{
  "n_layer": 14,
  "d_model": 320,
  "n_head": 5,
  "n_kv_head": 5,
  "head_dim": 64,
  "d_mlp": 1280,
  "vocab_size": 16931,
  "activation": "swiglu",
  "norm": "rmsnorm",
  "norm_place": "pre",
  "norm_eps": 1e-06,
  "positions": "rope",
  "rope_base": 500000.0,
  "rope_fraction": 1.0,
  "qk_norm": false,
  "attn_scale": 0.125,
  "bias": "none",
  "tie_embeddings": false,
  "parallel_block": false,
  "init": "normal",
  "init_std_qkv": 0.0236,
  "init_std_o": 0.0,
  "init_std_up": 0.0236,
  "init_std_down": 0.0,
  "optimizer": "adam_variant",
  "lr": 0.000811,
  "lr_mult_qkv": 0.5,
  "beta1": 0.95,
  "beta2": 0.95,
  "lr_head": 0.00683,
  "grad_clip": 1.0,
  "warmup_steps": 256,
  "schedule": "wsd",
  "decay_fraction": 0.561,
  "decay_shape": "linear",
  "final_lr_fraction": 0.1,
  "batch_tokens": 32768,
  "seq_len": 512,
  "doc_mask": true,
  "train_tokens": 458300000,
  "steps": 13987,
  "dataset": "wikipedia_en"
}
MLP neurons of a small language model. Each row is named by its layer, matrix (gate and up: input weights; down: output weights) and neuron, and shows model dimensions 0-95. Each number is 200 + 40 x the weight over its row's rms, rounded and kept within 0 to 999. A neuron's up and down rows have the sign that makes its largest values positive.
After each neuron's rows, "raises" lists the tokens whose logits its output raises most directly, leaving later layers aside.

L2.gate621,252,233,177,210,221,163,167,170,191,194,165,207,184,171,214,236,214,148,217,241,304,191,198,171,165,227,253,231,182,253,199,230,193,168,140,172,157,168,199,263,213,170,200,220,201,169,209,227,252,200,165,188,201,209,192,147,175,138,171,211,253,250,229,206,201,176,232,192,180,172,168,252,177,147,168,216,212,136,235,226,134,169,188,213,213,217,164,233,202,151,179,224,175,196,218,239
L2.up621,212,261,190,230,193,176,217,158,192,197,142,195,231,167,180,263,204,168,242,239,282,155,211,186,182,217,254,223,191,259,181,231,246,151,140,183,139,158,189,234,228,153,207,212,221,171,219,214,241,196,156,163,208,237,187,127,154,169,149,213,274,239,209,194,210,131,228,179,215,201,174,232,197,151,164,221,163,137,259,217,187,174,199,214,232,219,195,221,216,178,189,252,180,203,200,258
L2.down621,184,232,204,178,152,241,240,177,241,236,223,212,255,243,217,229,147,235,203,177,146,204,237,215,230,221,244,216,147,201,216,218,262,223,134,244,146,175,243,207,174,199,242,147,200,155,173,194,204,239,176,212,226,208,211,207,256,233,109,228,241,200,281,163,179,207,185,175,156,243,195,172,212,221,179,233,157,187,237,142,170,243,292,224,224,172,258,165,224,186,225,216,139,197,219,198
raises: " and", ",", ".", " (", ":"

L6.gate491,229,196,291,208,230,236,171,173,165,198,214,195,203,219,206,235,264,119,208,229,242,220,178,135,232,212,155,248,147,236,193,199,233,259,234,224,265,204,314,214,141,178,180,223,226,255,192,224,173,133,249,228,261,197,120,222,228,161,208,170,187,165,180,236,251,173,208,167,191,166,260,162,233,179,222,193,239,232,161,204,133,249,202,278,167,147,250,254,225,206,165,296,197,198,150,157
L6.up491,228,180,224,189,250,255,197,180,222,192,241,177,223,277,168,224,134,155,220,192,192,244,165,288,239,180,158,168,217,153,213,203,197,231,173,177,219,277,263,208,198,222,161,202,183,203,160,239,176,189,196,238,248,172,181,198,216,123,249,277,164,236,184,184,256,214,204,171,246,182,282,218,215,124,180,269,241,168,211,189,196,216,179,241,186,262,245,202,178,254,192,273,193,146,158,250
L6.down491,234,153,254,200,274,242,168,231,197,155,191,237,205,200,184,229,189,59,178,212,211,189,201,194,172,271,148,171,202,252,206,209,172,195,161,174,207,132,236,230,220,283,238,274,201,235,182,135,187,93,199,155,187,171,250,204,203,192,170,214,173,200,232,169,261,186,154,226,244,184,263,254,182,174,240,208,221,174,226,208,207,201,206,248,149,218,210,176,247,166,213,145,136,170,184,151
raises: "unt", "un", "ining", "uen", "ut"

L11.gate288,224,177,146,226,212,185,183,207,141,173,288,251,119,214,285,184,116,227,256,192,194,164,203,177,223,161,158,209,226,179,281,147,195,174,258,162,210,244,158,158,135,237,156,227,202,238,185,196,194,202,156,209,194,177,162,144,146,217,224,213,157,187,188,224,178,167,192,258,182,190,187,196,161,183,228,251,180,218,197,264,175,244,253,183,144,261,150,224,118,210,205,182,178,144,203,227
L11.up288,169,283,176,189,218,187,251,78,242,192,197,152,206,231,152,258,153,230,282,217,233,183,177,229,144,244,282,198,136,282,188,137,235,265,157,161,122,154,215,193,201,216,160,207,202,174,198,153,213,226,228,204,207,221,212,155,251,252,190,151,207,153,176,175,198,170,239,163,200,174,215,200,150,203,138,199,246,153,158,217,152,172,170,259,186,172,189,216,178,166,218,215,214,261,141,152
L11.down288,253,184,200,210,163,206,189,191,165,192,237,275,165,131,232,180,236,179,176,181,198,127,227,164,245,232,178,198,214,126,256,164,226,144,208,173,209,206,172,118,177,264,179,127,214,262,208,213,247,174,165,195,190,281,160,196,171,220,221,241,205,149,166,267,151,168,176,234,239,231,207,183,172,180,220,229,182,244,189,184,179,273,272,166,156,259,209,213,147,168,235,177,178,171,248,153
raises: " are", " were", " include", " have", " themselves"

L6.gate43,130,178,224,186,137,198,236,225,249,148,163,179,144,193,144,209,250,155,193,251,212,240,162,185,228,236,229,244,311,187,175,158,239,247,210,230,193,220,216,191,199,207,241,249,255,203,224,183,186,196,270,235,199,157,170,250,280,174,292,161,189,252,145,198,213,215,240,175,228,230,220,252,152,205,189,139,190,309,221,178,232,164,137,163,180,238,214,179,177,206,172,234,217,178,188,205
L6.up43,154,173,271,153,136,194,279,161,232,184,145,208,171,159,174,134,212,171,206,228,202,194,155,197,190,223,247,243,283,141,160,170,297,227,160,209,177,235,211,235,231,156,221,198,215,209,218,218,223,213,283,260,259,148,160,208,231,165,235,142,164,291,159,234,205,182,221,179,211,210,219,278,184,158,154,157,246,263,245,184,190,224,158,135,196,279,218,179,207,237,220,193,218,199,222,202
L6.down43,188,206,127,215,150,100,242,212,187,185,142,160,187,286,212,201,233,277,263,239,195,155,196,217,153,201,206,196,214,124,239,184,188,220,166,227,222,189,228,230,199,158,201,227,142,203,253,248,206,183,209,160,199,217,234,202,239,214,214,211,209,218,199,215,235,171,239,217,231,224,218,244,216,154,204,227,242,241,176,148,245,170,163,53,164,193,228,195,189,203,199,196,169,191,284,178
raises: "The", "====", "With", "According", "In"

L11.gate1185,256,270,179,220,214,300,193,218,167,213,300,278,163,221,205,162,219,152,221,265,215,159,161,247,208,176,159,272,197,240,253,206,179,198,237,194,189,196,143,200,208,203,215,147,172,215,221,251,194,143,214,245,235,242,166,220,169,195,202,201,131,245,188,183,271,175,217,189,188,239,197,161,178,179,146,198,198,183,201,216,198,151,158,134,247,224,221,192,185,164,144,224,207,206,135,135
L11.up1185,208,183,205,241,259,226,221,145,183,235,221,264,179,151,211,219,193,176,174,129,312,114,190,291,192,199,198,192,108,106,179,116,148,217,246,170,145,200,159,190,216,174,153,184,204,241,155,192,155,179,249,254,178,194,156,141,207,191,200,215,253,137,226,287,297,175,157,126,225,226,225,199,192,113,225,235,193,219,205,190,194,219,212,247,208,229,207,214,251,167,233,159,195,187,193,231
L11.down1185,217,223,174,261,210,161,210,172,189,297,265,220,133,251,206,229,169,102,218,261,201,248,219,174,130,198,235,265,197,178,171,182,227,254,199,177,198,198,235,87,183,199,217,234,153,159,201,120,213,150,163,200,236,256,152,131,171,184,203,229,163,172,147,259,208,190,228,202,206,222,214,208,215,188,157,159,174,178,199,253,149,272,187,274,188,186,202,177,189,293,233,246,162,160,143,243
raises: "vo", "ki", "va", "k", "v"

L11.gate294,181,243,231,186,187,252,154,191,210,206,210,150,135,220,254,170,231,228,271,226,207,180,120,211,140,237,197,183,171,189,87,239,196,300,177,199,135,117,264,166,253,256,163,235,212,216,206,171,120,209,196,167,258,174,184,153,211,242,177,173,134,138,218,162,280,183,275,122,258,241,224,228,170,237,285,235,192,112,203,277,244,175,182,239,188,219,269,221,201,183,187,185,159,269,180,260
L11.up294,153,198,178,272,249,252,212,139,219,193,183,188,227,137,166,163,186,258,230,200,239,271,286,185,166,211,230,207,133,255,215,192,234,186,167,163,253,212,219,189,225,168,202,186,271,171,206,209,77,274,210,188,190,268,202,204,211,174,213,196,172,128,154,148,222,210,143,210,261,173,196,187,187,215,161,214,221,215,148,227,180,128,111,214,262,258,146,241,63,208,166,200,269,236,173,172
L11.down294,162,165,208,203,240,216,211,135,213,209,240,213,216,186,259,211,199,230,204,220,203,200,271,190,184,220,281,189,195,230,124,200,210,219,205,204,240,243,249,185,209,189,218,86,152,175,213,38,226,231,210,214,226,245,194,188,219,171,174,198,227,67,239,70,255,203,219,186,195,194,229,183,194,234,165,215,139,158,248,212,242,170,229,116,213,220,216,181,141,262,285,114,241,199,212,226
raises: "ated", "ant", "ating", "ants", "ates"

L2.gate335,282,125,191,258,232,161,165,251,169,252,208,269,68,192,210,155,212,223,242,190,171,249,243,174,190,150,239,176,173,203,239,174,185,172,205,146,179,158,164,168,185,270,142,202,256,218,202,177,178,165,184,205,198,220,169,142,150,200,243,227,215,143,227,193,222,193,194,250,189,237,200,258,208,192,206,231,193,223,208,243,238,229,221,220,174,211,228,227,199,215,202,197,171,212,112,236
L2.up335,274,124,182,284,169,191,173,229,155,236,252,259,115,147,241,151,202,180,193,222,184,161,273,202,233,202,274,169,169,217,260,189,209,173,183,213,168,171,144,131,204,235,156,125,266,239,171,226,178,163,153,205,202,203,166,162,180,233,206,250,235,130,195,219,180,214,240,221,200,275,205,250,256,146,162,193,261,181,224,239,258,198,250,203,178,258,274,188,224,252,213,183,128,192,123,187
L2.down335,210,145,236,260,132,193,211,156,235,226,225,252,145,127,263,184,209,194,289,227,207,117,286,231,244,228,226,223,187,200,217,246,289,199,165,251,126,205,223,161,204,197,162,136,172,251,222,281,216,218,167,165,221,214,156,206,213,201,145,207,209,178,250,196,191,164,261,166,156,241,226,208,232,177,174,183,240,192,219,155,216,171,282,233,205,267,195,184,195,224,241,153,155,156,166,205
raises: ",", " of", " were", " in", " on"

L11.gate1183,187,185,197,157,263,231,108,197,223,241,242,182,228,200,159,157,289,262,216,184,168,157,216,150,206,165,199,210,170,208,179,179,177,191,187,166,252,147,90,212,194,239,162,230,245,174,186,200,128,197,257,219,169,218,190,204,289,165,214,115,189,160,196,197,137,153,209,151,228,217,224,228,174,228,160,234,158,188,156,176,312,233,181,200,128,183,147,217,215,146,121,193,216,179,177,127
L11.up1183,168,210,218,180,215,246,226,296,182,162,186,188,268,217,212,130,192,221,212,247,229,140,222,177,105,174,236,238,185,277,214,245,146,235,247,218,210,220,224,249,188,183,142,248,268,238,233,191,153,208,174,197,214,293,177,190,172,158,254,229,194,179,145,200,195,197,176,171,208,194,151,154,160,189,217,213,191,183,206,182,169,244,187,212,205,234,190,215,243,168,151,144,268,211,191,250
L11.down1183,186,248,253,219,181,243,216,154,193,274,215,212,204,197,290,168,218,225,182,203,148,171,199,207,193,178,272,140,180,193,259,226,239,156,122,216,259,228,218,231,243,161,220,161,117,230,171,188,261,246,199,220,197,279,193,120,216,245,178,223,153,190,214,186,180,224,204,195,184,245,255,218,202,186,251,201,226,166,219,252,233,180,228,202,296,204,253,219,226,165,218,149,181,225,173,112
raises: "ability", "abilities", "ating", "ates", "ation"

L4.gate1181,279,139,252,162,227,137,240,181,206,170,207,199,179,211,186,243,205,219,278,159,193,197,231,243,177,195,215,114,161,239,202,255,195,147,180,205,189,201,289,203,197,231,250,253,209,247,256,204,47,173,253,180,233,220,170,188,231,196,243,177,203,231,182,198,220,195,233,189,168,182,269,201,152,215,241,189,213,181,233,189,237,188,168,222,152,181,224,253,182,246,182,231,149,216,179,159
L4.up1181,217,191,207,138,229,189,217,124,246,231,146,207,220,251,177,204,174,246,231,188,210,194,193,149,121,283,171,191,177,255,143,229,237,174,158,221,179,248,221,181,151,203,233,208,186,227,240,133,175,187,214,144,259,211,181,138,190,226,151,181,243,290,223,148,189,174,235,143,206,152,288,172,246,182,198,183,186,180,312,128,211,202,281,213,176,182,228,208,232,239,213,215,96,208,192,156
L4.down1181,137,199,151,136,236,233,174,194,215,253,175,195,228,237,192,204,175,197,207,224,201,162,176,148,155,199,170,240,233,212,190,118,234,178,258,129,238,200,186,186,181,246,146,179,150,230,220,0,195,218,167,171,234,201,207,141,163,218,177,232,240,261,207,115,160,182,177,241,210,148,200,196,270,240,184,127,207,143,249,187,224,208,244,181,130,235,209,140,243,246,197,229,108,213,226,161
raises: "0", "2", "1", "3", "5"

L2.gate807,216,187,147,234,245,166,202,206,204,230,217,140,282,143,193,196,229,230,169,179,170,137,245,264,184,115,171,254,253,175,183,214,209,152,219,197,226,228,237,177,260,168,217,160,231,176,193,231,204,157,156,239,176,141,168,213,166,271,213,258,223,174,236,137,212,151,242,148,238,240,127,171,249,248,201,199,144,113,183,245,243,202,196,204,273,213,206,185,166,209,109,183,225,182,211,157
L2.up807,246,171,192,266,249,215,225,182,259,189,226,94,203,180,211,135,165,212,227,185,219,221,208,276,246,169,193,283,188,216,245,168,215,186,227,164,228,216,280,207,140,176,190,145,284,197,152,173,200,137,83,177,188,159,198,174,154,184,210,242,204,179,218,137,191,175,171,203,214,213,169,134,236,232,260,66,150,178,234,190,172,219,188,172,242,233,166,261,140,139,121,148,193,146,246,183
L2.down807,200,193,121,200,223,142,214,216,213,187,171,144,189,183,194,202,245,273,211,182,227,171,245,234,194,196,248,214,229,146,241,177,204,156,164,197,240,280,251,219,210,136,218,168,242,142,208,249,237,164,180,147,175,155,157,173,197,166,267,243,193,187,234,174,222,144,177,223,267,175,204,163,207,181,205,208,208,171,158,222,215,180,220,171,232,190,232,254,79,154,104,180,164,125,303,160
raises: "|", "===", "==", "As", "===="

L4.gate753,181,169,169,221,221,192,203,159,204,192,166,255,145,201,185,191,194,260,217,220,212,262,222,112,137,206,214,190,190,162,207,162,200,178,229,194,232,235,212,255,202,167,194,244,250,155,208,229,193,240,295,211,203,223,210,207,199,166,246,222,168,251,178,230,232,176,190,248,238,187,275,253,118,196,179,192,139,235,135,175,267,137,107,167,199,137,172,219,115,211,218,211,186,184,172,197
L4.up753,208,158,197,229,186,140,216,162,208,170,125,220,163,222,228,177,193,281,194,240,209,220,214,154,161,235,216,200,230,149,202,162,194,143,178,187,240,243,243,271,171,134,183,236,228,176,235,252,219,253,286,218,184,191,200,214,224,142,251,224,162,223,157,250,283,196,171,237,243,171,266,271,154,162,171,196,138,174,139,159,244,117,126,137,212,166,199,170,99,174,232,215,168,147,209,187
L4.down753,217,225,172,217,177,111,198,196,197,179,127,173,197,251,206,210,233,226,215,224,236,175,184,210,229,217,180,191,211,132,231,204,228,194,189,173,223,203,211,204,234,174,206,193,150,255,245,283,165,223,229,140,181,212,180,213,188,195,202,232,213,190,131,215,214,167,173,226,250,187,209,228,227,203,213,206,183,207,174,202,206,169,202,44,179,244,206,224,137,181,217,224,186,184,267,179
raises: "The", "===", "On", "According", "With"

L6.gate1012,130,187,179,180,207,272,229,201,195,174,215,137,190,156,205,175,190,235,181,222,271,190,139,210,148,156,204,206,134,274,132,194,235,276,146,152,193,230,248,180,186,223,243,157,184,278,212,201,196,180,221,181,198,213,172,244,154,265,195,148,162,182,255,190,164,180,149,187,189,198,223,197,187,187,232,190,229,194,180,170,240,171,190,199,167,277,191,184,133,217,187,236,201,226,247,235
L6.up1012,183,254,192,187,173,250,207,57,194,245,218,178,228,184,198,172,206,187,181,283,267,157,161,136,142,185,137,247,186,224,161,234,214,184,78,247,172,172,230,183,191,185,229,246,153,255,232,215,239,256,197,227,198,169,145,178,167,223,181,182,177,251,279,186,190,214,125,192,164,109,190,220,170,151,205,232,225,144,157,191,156,227,243,230,133,240,184,139,178,114,192,185,168,201,255,216
L6.down1012,199,203,202,220,183,238,173,172,193,224,177,223,204,259,221,221,142,143,235,208,214,208,230,181,206,223,198,241,250,157,246,167,151,156,202,185,229,231,183,182,234,210,215,241,197,108,168,264,226,230,236,223,187,196,185,185,246,124,225,210,198,180,172,182,213,231,187,202,175,127,177,200,225,161,249,231,163,125,244,188,169,273,227,149,187,216,206,220,236,149,257,233,194,218,153,203
raises: "0", "9", "1", "3", "5"

L2.gate815,211,244,180,205,247,166,114,152,215,207,210,290,164,170,180,193,114,191,194,148,183,237,194,199,208,216,264,234,224,218,109,199,169,140,234,175,180,211,157,210,204,254,227,191,243,228,197,254,179,187,176,148,222,186,165,210,174,260,267,212,280,149,193,195,216,209,209,134,187,209,135,252,212,169,142,162,275,113,204,189,158,183,263,204,189,213,193,284,231,143,226,234,216,222,187,222
L2.up815,195,273,186,189,227,172,125,166,252,245,217,331,158,170,169,216,157,190,178,165,194,209,149,176,191,249,270,263,230,233,130,199,193,152,240,160,203,231,148,192,212,215,223,175,234,225,191,242,192,213,146,129,234,176,168,196,186,274,209,173,243,156,215,187,249,207,236,124,188,246,147,236,234,198,120,180,257,115,239,242,180,206,271,203,194,207,212,238,245,116,233,240,195,252,171,239
L2.down815,173,154,174,163,182,216,218,216,266,190,196,239,245,211,218,228,229,201,179,215,233,164,190,186,208,191,194,260,143,174,207,256,250,208,131,282,180,158,233,242,192,186,158,183,211,188,192,152,198,217,195,227,202,194,237,208,246,253,107,128,180,207,238,210,155,180,212,210,215,260,208,169,259,212,185,177,211,190,210,196,182,192,208,186,197,193,163,212,170,206,262,211,193,202,185,163
raises: " of", " to", " in", ",", "."

L10.gate366,192,221,188,167,230,221,196,243,171,228,209,106,184,214,193,211,148,207,247,210,175,100,221,181,189,184,203,240,157,233,291,219,206,159,197,175,221,183,236,158,100,223,171,185,173,229,174,169,161,172,280,159,192,184,201,164,139,268,237,209,191,229,152,246,155,187,204,180,234,231,208,165,221,162,167,265,259,182,176,203,239,186,255,202,238,208,198,233,117,130,232,112,188,189,150,216
L10.up366,261,268,214,251,166,233,227,205,167,263,252,164,199,233,281,194,165,178,145,208,198,233,240,258,236,222,178,171,192,209,238,191,207,172,254,173,218,219,212,130,205,201,162,170,212,229,163,216,184,196,227,192,197,228,189,213,204,193,284,202,257,202,162,208,230,144,218,130,167,218,305,224,229,182,202,258,188,182,173,157,262,174,264,228,220,153,178,215,183,218,236,198,221,168,150,226
L10.down366,205,174,196,191,189,204,247,219,171,224,231,168,220,159,199,202,216,195,183,227,138,129,217,240,238,229,264,191,186,180,201,210,161,194,184,248,187,200,219,150,197,169,248,157,186,215,165,221,213,162,133,176,169,193,196,138,111,215,212,193,228,189,199,266,198,205,274,156,258,235,227,176,199,220,171,264,202,185,122,143,177,198,232,217,246,209,173,220,144,213,225,122,213,182,169,170
raises: " were", " have", " indicate", " find", " began"

L4.gate790,256,162,214,171,147,130,213,227,158,187,227,300,168,157,182,197,203,250,234,184,171,182,209,191,197,212,261,261,196,179,262,208,224,186,203,211,183,171,226,135,184,199,137,221,311,218,220,183,179,185,155,276,201,266,181,182,181,246,182,202,179,161,253,234,179,172,241,204,271,226,253,194,130,182,227,226,226,266,253,214,177,243,288,206,146,272,205,214,179,218,214,123,123,143,212,203
L4.up790,256,121,217,227,216,164,187,194,110,259,201,244,110,198,186,205,192,227,224,221,170,217,297,93,190,122,182,224,232,194,237,149,182,225,225,154,200,152,234,173,180,260,205,235,299,166,193,185,155,173,219,258,176,208,219,169,195,206,227,206,191,148,272,219,187,197,240,235,214,194,244,229,142,189,238,243,227,243,244,216,186,223,213,181,140,216,225,265,159,244,173,171,181,204,143,224
L4.down790,236,180,210,191,143,161,205,205,252,209,227,264,192,191,255,189,170,220,253,175,242,143,161,228,228,237,258,242,251,162,239,218,335,189,193,152,192,212,169,96,205,224,161,129,197,292,257,239,223,202,143,177,182,274,169,182,139,207,208,233,174,204,188,205,197,157,215,230,239,255,201,223,215,194,219,206,182,216,242,193,177,257,309,234,197,299,144,134,202,189,243,145,153,157,211,221
raises: "'", " were", " are", ",", "hip"

L8.gate358,289,217,213,266,208,292,283,226,179,142,204,184,145,179,181,200,180,218,240,195,228,197,220,209,221,208,224,170,177,191,226,231,106,156,140,218,236,175,259,188,246,187,241,224,192,245,247,292,79,186,200,191,222,215,145,204,196,192,261,152,196,236,179,226,203,137,215,235,236,199,211,216,177,211,218,233,211,204,199,186,224,176,191,215,201,224,233,184,202,167,148,206,223,214,160,170
L8.up358,217,211,185,223,172,192,269,190,218,251,108,221,230,223,173,164,227,194,191,215,186,157,192,264,230,222,224,262,187,189,220,188,171,108,106,262,233,251,253,162,211,160,199,210,123,232,213,246,174,209,152,202,181,186,161,146,144,196,153,161,198,226,174,172,175,149,194,156,194,153,176,183,231,144,196,236,150,136,179,159,196,146,224,166,216,227,232,138,264,178,169,217,168,165,223,191
L8.down358,131,105,228,122,194,112,153,196,227,284,173,224,249,212,216,160,219,218,197,164,173,166,170,146,251,135,197,232,207,167,138,210,250,269,246,162,176,201,102,200,176,243,206,202,183,193,199,155,264,276,188,202,199,215,231,167,161,165,197,241,206,190,205,170,228,236,217,156,109,192,201,163,230,158,263,197,141,153,185,171,179,207,225,181,221,180,192,219,189,233,190,239,164,227,218,252
raises: "8", "0", "2", "1", "7"

L8.gate447,217,197,154,243,202,149,220,134,285,215,231,252,257,154,191,236,230,154,252,195,244,149,209,217,185,191,157,239,239,199,179,245,260,249,155,171,165,203,262,210,140,253,189,168,173,176,158,255,239,232,219,199,174,221,219,264,152,145,245,228,161,151,143,246,226,183,191,237,212,157,261,146,235,189,231,231,213,297,157,186,231,267,205,216,261,167,176,240,247,187,178,199,180,243,169,193
L8.up447,210,184,182,121,222,180,239,217,230,196,155,178,235,265,232,226,182,175,210,88,125,128,281,225,159,170,170,236,175,265,211,188,207,247,190,206,186,224,267,227,153,209,151,123,183,250,205,221,178,230,258,262,233,242,228,137,112,166,193,246,151,178,214,193,218,227,202,168,150,111,102,169,189,163,239,119,206,174,207,302,243,190,237,257,246,158,231,206,254,216,197,171,176,168,143,199
L8.down447,170,151,235,231,211,174,214,132,171,191,269,198,219,183,210,276,141,155,201,251,261,236,144,190,188,228,208,164,237,230,255,215,239,242,249,186,177,213,231,149,189,229,186,256,191,254,195,247,179,175,123,176,239,225,149,196,183,180,193,185,215,216,227,138,156,163,252,230,261,221,279,168,280,224,201,187,191,194,189,194,240,209,220,141,190,176,221,239,241,191,156,286,241,154,168,154
raises: "e", "v", "va", "ft", "uch"

L8.gate128,254,204,255,259,159,228,267,222,159,181,203,170,167,253,216,240,192,231,214,204,292,235,213,232,197,219,208,147,168,194,190,212,237,214,119,221,190,153,243,214,239,204,233,237,157,222,193,234,90,170,213,210,194,255,182,209,264,221,213,179,200,178,219,197,174,164,98,149,255,205,213,178,122,270,240,193,221,219,215,198,186,209,166,260,233,228,192,224,247,172,165,172,215,198,159,151
L8.up128,279,225,208,209,184,200,198,155,152,261,155,233,177,210,191,242,177,163,197,169,242,246,258,221,197,251,157,188,164,224,168,137,165,187,109,255,224,181,175,231,216,232,170,207,128,182,235,174,176,215,167,244,249,239,225,133,181,210,203,147,171,206,227,107,137,167,199,154,147,223,232,196,187,183,184,189,199,247,213,239,216,189,193,246,195,217,272,138,265,97,186,162,148,158,206,180
L8.down128,162,145,141,142,256,176,162,169,236,203,201,159,220,143,117,130,175,196,256,215,153,172,148,141,220,181,144,226,185,222,207,189,122,156,191,173,203,270,143,225,158,211,179,206,275,213,184,132,230,246,200,172,210,198,238,180,208,177,229,217,180,215,208,181,236,229,251,262,117,230,144,174,256,151,167,195,211,121,158,168,233,178,213,118,155,199,189,217,168,222,214,275,194,190,255,208
raises: " sq", "5", "0", "8", "1"

L6.gate486,217,137,250,237,231,232,232,139,169,171,221,115,140,226,140,197,108,207,258,130,183,205,163,226,184,198,195,217,160,209,166,134,149,189,212,219,241,203,165,218,200,202,209,241,297,145,193,167,202,239,168,203,92,191,187,220,179,190,252,216,274,210,217,200,215,145,201,177,174,157,202,184,168,243,138,168,258,242,181,171,140,144,162,181,223,159,261,187,145,213,127,195,182,190,165,285
L6.up486,190,155,251,223,206,217,262,242,234,225,191,147,206,202,189,211,137,268,223,186,116,183,191,204,227,247,275,280,190,171,123,115,197,173,211,171,244,203,210,209,253,127,210,211,259,178,187,175,195,278,97,170,175,160,235,178,170,190,230,197,172,232,192,209,247,181,200,160,214,185,260,182,202,230,164,185,221,210,177,167,161,171,183,135,207,172,289,154,195,217,150,174,212,115,201,230
L6.down486,149,159,253,207,191,178,189,207,226,220,186,229,173,196,214,247,219,280,265,242,158,219,184,182,224,245,233,258,190,99,186,169,152,194,212,176,250,186,186,164,201,154,128,173,193,198,270,235,188,244,105,120,183,160,162,230,218,155,251,236,187,258,166,181,217,165,264,214,269,174,217,183,166,177,202,277,190,146,168,197,185,198,176,87,178,199,191,203,198,244,181,218,148,202,250,214
raises: "-", "In", "The", "===", "|"

L2.gate871,255,147,185,194,181,173,273,192,197,165,210,199,174,118,212,176,206,221,236,220,133,207,282,225,280,192,285,179,207,144,227,194,226,150,181,273,141,193,164,219,206,217,151,141,240,194,249,295,230,206,138,217,248,173,189,152,189,199,184,247,187,177,250,245,180,209,277,182,285,273,210,183,219,230,123,234,227,156,259,294,190,203,218,224,197,222,220,242,233,180,170,149,178,192,118,170
L2.up871,252,124,195,226,195,182,183,218,163,174,229,225,130,184,237,209,202,270,199,181,175,285,303,157,217,133,226,204,223,197,242,174,194,191,212,157,217,170,223,218,146,265,240,184,248,173,255,155,221,199,159,236,242,197,236,173,206,206,210,234,209,154,230,200,211,199,229,216,234,270,159,180,221,235,154,220,259,176,210,257,235,255,183,207,180,192,221,288,186,202,170,177,175,231,124,236
L2.down871,235,154,222,264,149,178,233,163,247,175,204,227,217,136,298,192,216,187,213,227,202,197,248,232,231,171,207,164,183,163,238,229,306,208,202,236,130,222,202,208,186,183,172,140,192,259,195,320,217,197,171,173,228,209,199,232,212,236,210,201,174,177,275,208,154,180,272,185,173,271,269,232,186,221,175,214,193,183,230,209,182,198,225,244,184,208,178,210,198,243,212,130,128,181,115,178
raises: " of", ",", " in", " were", " and"

L2.gate889,242,175,189,142,151,203,239,196,147,210,168,220,287,229,182,238,197,166,204,189,199,163,202,283,181,204,190,192,192,146,307,250,216,220,165,179,212,179,131,190,205,245,200,217,113,162,194,207,230,126,115,181,205,233,170,170,246,101,168,220,265,233,178,273,231,149,182,232,178,214,169,205,218,245,207,172,136,163,222,173,163,214,191,233,207,222,195,236,207,246,242,218,186,203,167,210
L2.up889,221,237,230,231,261,216,191,231,85,269,270,191,219,195,132,166,244,208,122,212,153,287,168,196,192,183,192,255,160,241,170,177,173,178,207,171,172,267,224,269,178,151,175,125,185,157,164,244,215,234,203,181,218,275,213,239,225,200,191,253,217,197,192,187,236,180,113,220,139,173,209,144,202,267,247,157,239,264,223,155,185,239,229,195,211,231,287,202,218,229,167,160,193,184,197,269
L2.down889,252,188,233,212,197,240,207,199,97,269,125,264,244,253,240,173,222,127,266,188,198,229,146,272,132,193,216,197,241,267,178,217,266,224,197,185,240,186,191,194,175,239,206,161,113,150,151,108,195,122,132,187,176,215,222,206,208,128,199,246,265,225,171,180,277,195,71,223,212,215,200,186,193,254,152,193,207,174,260,150,223,236,173,231,156,245,210,314,211,268,190,146,198,171,193,227
raises: "ult", "son", "aus", "ter", "wind"

L10.gate1247,241,231,271,232,256,272,188,261,212,138,236,189,208,195,244,206,205,266,214,196,162,188,261,236,216,174,186,158,230,183,234,204,196,170,223,214,224,149,237,245,208,228,242,206,246,296,250,257,153,198,209,175,226,133,148,243,234,215,196,142,195,195,186,209,162,123,225,219,156,160,156,240,164,261,183,255,246,239,204,328,219,230,195,218,222,150,203,294,181,170,196,172,218,202,203,221
L10.up1247,222,221,239,174,173,201,260,189,239,215,180,200,264,248,161,251,232,261,204,189,181,190,221,255,198,186,203,210,230,156,190,231,254,203,161,285,182,210,206,162,146,174,145,171,197,246,208,177,249,169,182,224,252,240,182,212,217,209,142,160,201,211,186,211,126,188,245,200,202,234,241,184,238,192,188,176,157,237,253,235,172,231,231,196,190,212,265,172,228,205,228,109,142,116,219,235
L10.down1247,175,204,189,143,155,180,168,189,229,229,157,218,254,208,174,176,202,151,182,228,177,144,142,111,109,193,181,201,209,268,150,219,255,244,209,172,203,216,152,224,178,234,162,200,174,236,154,92,268,252,148,256,185,170,180,181,190,185,147,227,212,187,227,171,162,181,216,133,221,239,243,209,256,156,249,166,149,190,243,213,223,153,216,141,171,224,169,170,150,192,199,268,175,271,258,230
raises: "3", "4", "0", "5", " |"